Weights of a small transformer language model: biases on query, key and value.
MLP neurons of a small language model. Each row is named by its layer, matrix (gate and up: input weights) and neuron, and shows model dimensions 288-543. Each number is 128 + 24 x the weight over its row's rms, rounded and kept within 0 to 255. Numbers have three digits each. A neuron's up and down rows have the sign that makes its largest values positive.
After each neuron's rows, "fires after" lists the tokens most often just before its 100 highest values on Wikipedia text that the model never trained on. A number after a token or word is its count.

L4.gate1537:102139105144128167142132130118122128157091074106100100110096193132130135126091084114170129143127139142149117126130063077139146175129122137122115158138139143094160134194102123157134130119131185122122121073124169092130136087160159139157109114103144079154155159117131165125096174154084140139118109108135100152157090101111118135153087151110088096167099133062121146096134156109105097113105128150154184129130159133113142140166105082074126181131082176107131143142160099132104144078132125118113111083088089117118101124139124111112120146115110108183120134094128120105100122066153132146124108143193085126116115120151113151156158122134132137133126145133134120130125157116122061123108127157099189143117107135109107196128134156111127149142165132123112133123113113118151157129116123
L4.up1537:070101094154106138119125131071106161163143125170159159082132124137107122128155162142129119156156107164083105128114128094135140149114154115117159128138118124079110121152094133130131122131099125121109088104114096119127138073114087145133139099125132129143144111162156136106138151109122124171092138152153106142137203131116131120146104135094128146115113131099088106093133134132127145138167103139119092128143147127120114102125120133112146106095120146118155128116113165103141123092143095132095097114128096103132083101126123157133115119101156185122112162096099163146121139056112150122163091123104179123122084111140111078134143097138098147100158094108141157107143138103133137114164121127108140136121132109172125124157119157156166109083113112141148154097106114122124140135178147
fires after: " " 40, " E" 7, " de" 5

L4.gate1388:104124151114105134155128118096144137163140119095151155127144105160140095098127115091094155110113131143122136120129109117085166126127133093150128142144108152125150124117138140120090135134122160146150153129123138099110133175150127171107125140142072152133156117170141129111116097146168123123096139148145136178138145130143161160085115153129095158139120108112189145107176129106095149142101103156097105140102141103170125160123131147112125091132142144119141096157140119112127132113093094152084101095153110111167136165108133133080134106111130135121092181062111127146126083187151110176126112078117114124158096090156162154111119091161116099150165111122159129123113116133130088112142132098125163139133141124093138120130090096121117119073134119121119119131131122099096111114138097
L4.up1388:099136156144145130167134099135146138125101128111128140136109138192119159148098165147126098143110181132151128164130123125113085161137126111150134149131115125169124142128110087098112141115129134085126132176141111138126137097114116108146114077118094039124098126120120157114124127148119112110146125142098118151112144094115126144118181061154129134116077103164117111128141111113120134144125137166161169110130144118136167155148127126146107126109139090140117119137124166163145134131132144126131150176109156166139129096131139110107090149129162093115132063110089144136133148099117149089129150171132125108131163127124128135145143152171097119185115097070144157113140168151162120125142079136115122139100125138139136148127119119096117138122114126119136097096132122115160100134170159
fires after: " C" 28, " c" 19, "1" 13, "C" 5, "," 4

L5.gate1531:131111090113106091122144156115139129124129158120102110133146125126121118154120118147141155119103085086134131176130081082115092159115129160132132127109140160153182089090132094155131129130107058155140114181101148100155118120146146137126134133168151107170103147156107108159103150146075125147115094165099122120125124130189122135155148086133085105123140100110140121099107121142063137131099144124130156105131195131128137112138100145125141136108119170186107160104145086111089134122154071125133130142157068122126135143112164123123125128124103115121148100105167073124138131116156185155114093129122134126122085139141084086124113164093104126147085123141163149168171143117139060120104155106147111109090093148126116114130124116123142113150135107122131079140119108107123123100125165
L5.up1531:106155118187129192103173128107118114113147109135125139111145124111139143137102144119135126126130130142143133107124121142169189142106136061118104175137118129140113104117123128135117158110122096099088094141131104124116113141105143134162104127134106132133120172148131148131137181136105143114130148133122124177116115123113136116091145120104133118137101150113142131156151134102119146141162121147119120035088118120096128096105105085193100090113109157096133112079130143098121139104118139086140146156171122131127110137168121107126146171083129115127079099118140127135150122075100118166112150169121148148085143146134109101177135107135102116118143130082153120108153143113097132129116130121146161173132108123107154134123166122105168114137153116125085115104116136104100137087119115
fires after: " (" 27, " " 25, " |" 18, "0" 8, "6" 5, "1" 4

L4.gate397:125127162160136139109153127131127112166145139125122150125164129146111155114122136136124142145082098144132141119067125127154110149102072161199086133129137167098160148105131129173120125127106172169182101139126120081089119123167140144137134105131135181152112103119111113174123110129161114114108119105094155147148108138110094137117117101113104117123114148118088093115119174098159115105128106093097132131151133138121113149123150146115104169113119110081112101112101101141100137149128187159113100097118124145098084106152122123115133107131144100133122163137128128126147143122121167141123142123125096107098132108110117113075105161119153117163111123114141128161134115127146101130135123153105130126124133118078114077118084102143115122103152102147187121150129142121136120137144139
L4.up397:078123153157121092121102084104138079105097139095148143096144130088131157134077095146098138093104152156141112111120101159144143147150136135134128128112108160167133148105169140128113129112127154106114143143106172126131119149162155138074121146114105110121125135138137141127107133093132124108112141154073106161113127126113095105156123113109132116146095121138102145161119135123131120130112153124128083136104146148173146149135098132117130114096123143120111158115133123138131176126106131163086139134115126114153165139182116118113142105154114160085134113099176125100164107106126119138092155141122124152129149160120090150143161136129121109101152140145130121143154130166101110136136127148101160169176111118136099137160097120086134172109120119100065158141098134183144107169111124
fires after: "1" 28, "2" 23, "3" 20, "4" 5, "5" 5, "ir" 4

L4.gate1418:119138131126169101121106133096152144074139143126140177107102172151133074104117112089124118123122112142132168080124111108112135172121172106154111125108136141112162168159173154146128117106148122090131073116106156167174130151137138127091137137117111139170163124100111111113086098133125103122099111113116136152149121161139163133166121130119107131118120109129098164150114099116085112098147121140116157154111144162139106107164114162174107154144158127099104133160157065116160138133103144174130139072141103184161126096126100120075121132117158102165106138103151129160127097120124156145130138107080118131137120147163131149065120138162154118135164132116145132103111134073110089094097128119137141146159127134089133125103123151128176084133128109108146144175155122127130133125097156
L4.up1418:082111176116135117101161129133129168147149136122128136108134141120130126188088115146126113133124162134152098153138154115085151136116099147087127137104139126129147135151109093151116168141148128151160096133169157132112128086121138123105110130140121108138152147148131153135134168144113130080155116115148108101122105108111112110130073083142148151183152130158119124113137147141120149148096142138088120119109139110126113128126095101124072157126167138122130112158141160141132124139084109159172135130106120114123158124104106121107126151121148152122080091194154141100114132137128140094132144147177100132123116136126116117145151122117110187127122130150095108125117148132130123129153128126137142105135112150113130126140122157113130146112114113109150152123131134173173140146164096
fires after: " " 43, "ca" 18, " c" 12

L4.gate120:146115096170156144145119127138138153137116152114118111104114144117120117150131153084134146133174126106152117082146096124184125108121111111152105156148126133096162081124156120125113127169162108107147114130148115139113144171118091125133118142114174179106137127156114074113124139129160122137167128090096142157146106137071135078111089149090148084087161126121166113156098152110154146140119139134093157131121158110145112109139111133124144127101116115110120145099128092166156125152141157125137138129129151123161136113169128144101099155144168085146156112143095120135061115099146098096154129126157137096092087148117143125146103113136083092114147077103083150148104103094100151131093138152124093163078091142151159146099142110085137091135147092147120138114129124151090114156106119
L4.up120:162117142140110076128121162161183078134136121115105159145133125060112139136125121151159141133104135124106118111090133131184128111127134140188096136118112163100123145146120143149149103133179078136142131077073100148150155136134079154099134143099156120121123119099107118100127102144121160111075131134133128127143140126171127145097131156120128144154135152177107130126117125113093154135109127144108105145149080100115134124150112136087107132144140141101167086101187109136182163154108159147094152156129123119086123139111138161124104149144126120165166132093136110132139095081132123081145118095149149114132127127134136123153124130136106174111124081076122148092079051144192127146132115183130104143123091136139171120152087096138142125107135143140091131118116143143118115178161124
fires after: " |" 28, "\n" 26, "." 15, ")" 8, ".\"" 4

L4.gate230:138111133144124152110132166120145105136081139120137157169163165132134128161111154074061169085102120086165140100097144099113104187140133135115103158161128158155111119118135133114067150119156130110104137126095133146128115107116103152139120124155086106154120152121118110105141118136084109145156101134129137129133166165127148135151117127143118131143150135149153147113151120108159150163110126124121105147123125129172113150123090170162123076095073131070079176115148127118158147158131134156155098098074126141171101142139113110094117145090111123162127117117132117148073124131152102111116122117124139125107120107177118080115145159133109141121134135127077137147132183158134123106109139100175152133129134180129127157159123110080103131149119127125165129185121133098127128142100152
L4.up230:114131138132137102088148179146150140129125138080142153184134116101120115201109161184102140120137120128116145144168117105127099107133134174155149140086123095148102117130089133121113112085155120163130074140132143116135124126136116146141145116114080106089157152118086121134148109158116141120154143102171108087161095145123141098109130118115158112146121126156089132117129135097156134106175115106115131088108154087096114160145110144078140141155154159130144144105157129150088100140138132159133119146141141137146120076113177125141135143160134138174104091125104082126121121114149128139123175143150157110127127138096141075119140114120126160174078112114116127158137164136133133176106163161141074137140140173080131105108119137128097123127124109121136098141107147134106137121127150
fires after: "2" 47, " " 15, "4" 5, "8" 5, "3" 4, " (" 4

L4.gate708:090134076149131137150099105089112099146085129142086186179138138096153086118124142126159095126173108116125105119137096116113145099165145117117106118125104117096122087148134116144114130136131132135108143123143120153128115121133105146083123132097114132162132113163121148118141164155125127122167105158134147156129131116134139168126139113109117122149126134079093085135076097115096103079148098140130133122116155131088133155107113166108128141120138106095082116142115142155116137116085101113130080163130147152134163126160148110149089156106106129151130126135129108123120106093099159117076123090127103118135133129103126072151140105181124149169121158162138094153062141094085097112097151156106178140153126159129099094159139119152128145088130122118140132127123140123140133162151131
L4.up708:124110117109075132145154078157156128162118105102138157106129117124109127153193135154171108137099094165076114101112113137153158090108112121147154121120119138119107127163133081159116159133093115141142088159152185145134114128158136164120155140111126155110109105152085099114119172095129108094099147143122144107115121133125125145127144126148105116105144101138152120189106107127042122121141119096152086155159147119135141119101123113126149137152150091146152116075116081097156112135108140110106168141161074126126110151127143137125127137122123169116113142119102126161112096113127147107136120122192118173129130166114121130131157113163125118108173143142143154188130105136147139080121097127142124142083174110147159159135148162118190131105137101112145110101100156144107120124109121
fires after: " " 42, " D" 7, "al" 5, " A" 4, " (" 4

L4.gate892:130121138146121115123138125125173141124206135146117130097119147149119099135116099113135104140128128087132195107122140103138143117159152145137134117100166113144154150106117118112128118155153156121126139118123145111164151110133171143155154115118103144139114118087098135165116120134154147131132125140133127125122124138107143097158122158159134132093152132140125163111140120117088122159129148112109140122120180153137165106146135131140099120128115146142147098118123120102174111161140085127112172131140138111171138127127160089104124123106130067069112115129132100166132117149163135167118113130157094135166071113122119188098099132113151100151162118143132143159117128184163126135083128113130123141110125156093095127128144116160108090111172146114137123156151115141130125135093160
L4.up892:126099149110140132070128147115099124137106133116110127103156145122101097122121112121116122141115124144148140135085161135156088103133181115099139112147134118146107189093181142140138157200129148110178163143099157114091108110116106165160145122121132117109109087140118128099141172098119099067158113135079150105118145107127111168114108105117128138135108106131137130124132147135176130129149104109146132112122155125120143095178132141119161108125121097132095131102123116135117100130095099149158122116113127139104134104125149113109106123139145123068107136119169126173164159131158107113149063142138147105156121100117140113129107138129154120082137128129116139151094093156159142115135099153137055127107141133171097134125117137120127094141117097152110155149131107125146116141125087
fires after: " |" 42, " " 8, "3" 7, "1" 5, "6" 5

L5.gate263:102127102134115117134106073092126127112093150130180121170136182124117113117104132150128116139155128153150133097131100104139092139153152081154124111149092166123169126140117130105084143116126084137170160121110136111142143126131111118138093118142149122099135126106116209153098078116094122097147122123130115133168085154126121130132135137166123108117137131119143136115128107113139124108065140108133168098136122095141157173148119147154122137118077108145147175124141167124122128139122150122116072174138070140114089132166180080081138111169146128159079115105141159118112118113167109158136118083147102117151095138101166121159096175117145121143112129123098160154088109129115112126126116122119171138118165135147100117143086129180122088088098130102182131160144102087128169118084124
L5.up263:150131096106107114153113128119151123127135150142128158159134095099148128103139159141141120102101126130133115160124142181129093160112155149102114143100150123125109138095158123117134173102119162127115125106099130109118123104118141088132094160138125183163132174112087111131123164147108173153119111137128135137094141145147102184129093134115118167112107067184118148146134118147118088150106111155162148128139135147110135135150149137146123136156090132139116131165102105170115162123121104150119126098180107149153147091097166176162128164124102091143132124133152120181122079145100138108109103124116151164078128139085104155108100128112124140166113119144140093169163119112141119167132127147114141136093101187107140098154132107095087162115150126145142148135165157181105085166112162
fires after: "1" 19, "2" 16, "." 12, "0" 9, "3" 8, "9" 6

L4.gate1075:137149100128137141131134147087171050102111120118120161142138178109156115113128130112099172113172130122114142137103146096156149107159105131157126111134155094091118133102151136122177134143136143134151127121104128102132084130103113117125135141183132183152092132163134153104133128167139124123134137153097146099083117139148125123109151124131121095106091127134115102098077159130156149129115131107093151133089145071134115151157119107110065124140163130147132129085143113138130091152099128115151126108087135134074138141151150143155145136142110076094155146136164152101122125123154092157114119120112144105115148103132109122089125124131091119127107175142140071157120111136156149116083113123115137165127107090094108115121092125110121141129138163127106102143113152119129129116103127
L4.up1075:119123101100169150142114138129133144150152152169125110126100171140100109144128133140149125148150057117126138129100130154127178141122102113106096152181111137118118143137159106141126149150149116087116096098186121145135074112151167148137123101102115135143150136148114166118145139143137117126143146139142164155165132165102124203121117127103142128134139113104141096099153173141122120068135100111107088119100063117128112124105125136127090156108185133089118080113188097169108152082143116097158182112152121161114104131130131130121150106149109129149166124117158139130141132109155135140108110135135105096064124121155119138165159113133127124109137108132113119142108122135094066108145102160147127167175121099133134129158130104134088104134168154133128148086107104139119088130120107
fires after: "0" 62, "5" 10

L4.gate1612:149113134122120117095107131088162109129137125139143107113130182083135133125128152170133128091191128116127164157125142130129109096138126167151147120160145152084127109143137149158135152126133128197157123151098161146105167122140086093135122134105097136129141153131117097128153100136125167134142134096124131112168091127110124114107159120167163144114151090149111092144101128124120108128166094115115119108158160134138198165144113154172129131106130151120155138118108105115094130132138124136121109138123128159136110094142169111114109156164126126121138172150099153102148110103162133125097122094130120140096142137102125088109118140140142114149155144122098137165086087120105125111118142128118137118138109129109114103133095113176106111158175158145141121147121096139132127083155141
L4.up1612:099146100068161144126096112155088140058104108108080107141123154150099068059123092152168152158126102131156111141099099143143160123108107072109078139141146148118128149131126102080128129099167132130134179121094116114128089132141135130110136123120115120125131129131127105141105145104149068096136121152084113129131119105132096164107136141134137120138115120137087148106125145134152150118124168077120158142134148113123141111124162164156131138143091110133116128107133139166110120134108128120106163139115124144126092148122134075118090122131164132106160110131166153133131131116110127136098127118135167092159151168124110146119141102183069170175134132152160161089112096113116109156118111149105150107137120086094148162130167121062092132098164130157084107143132134125124155136088103
fires after: "0" 39, "5" 8, "3" 5, "6" 5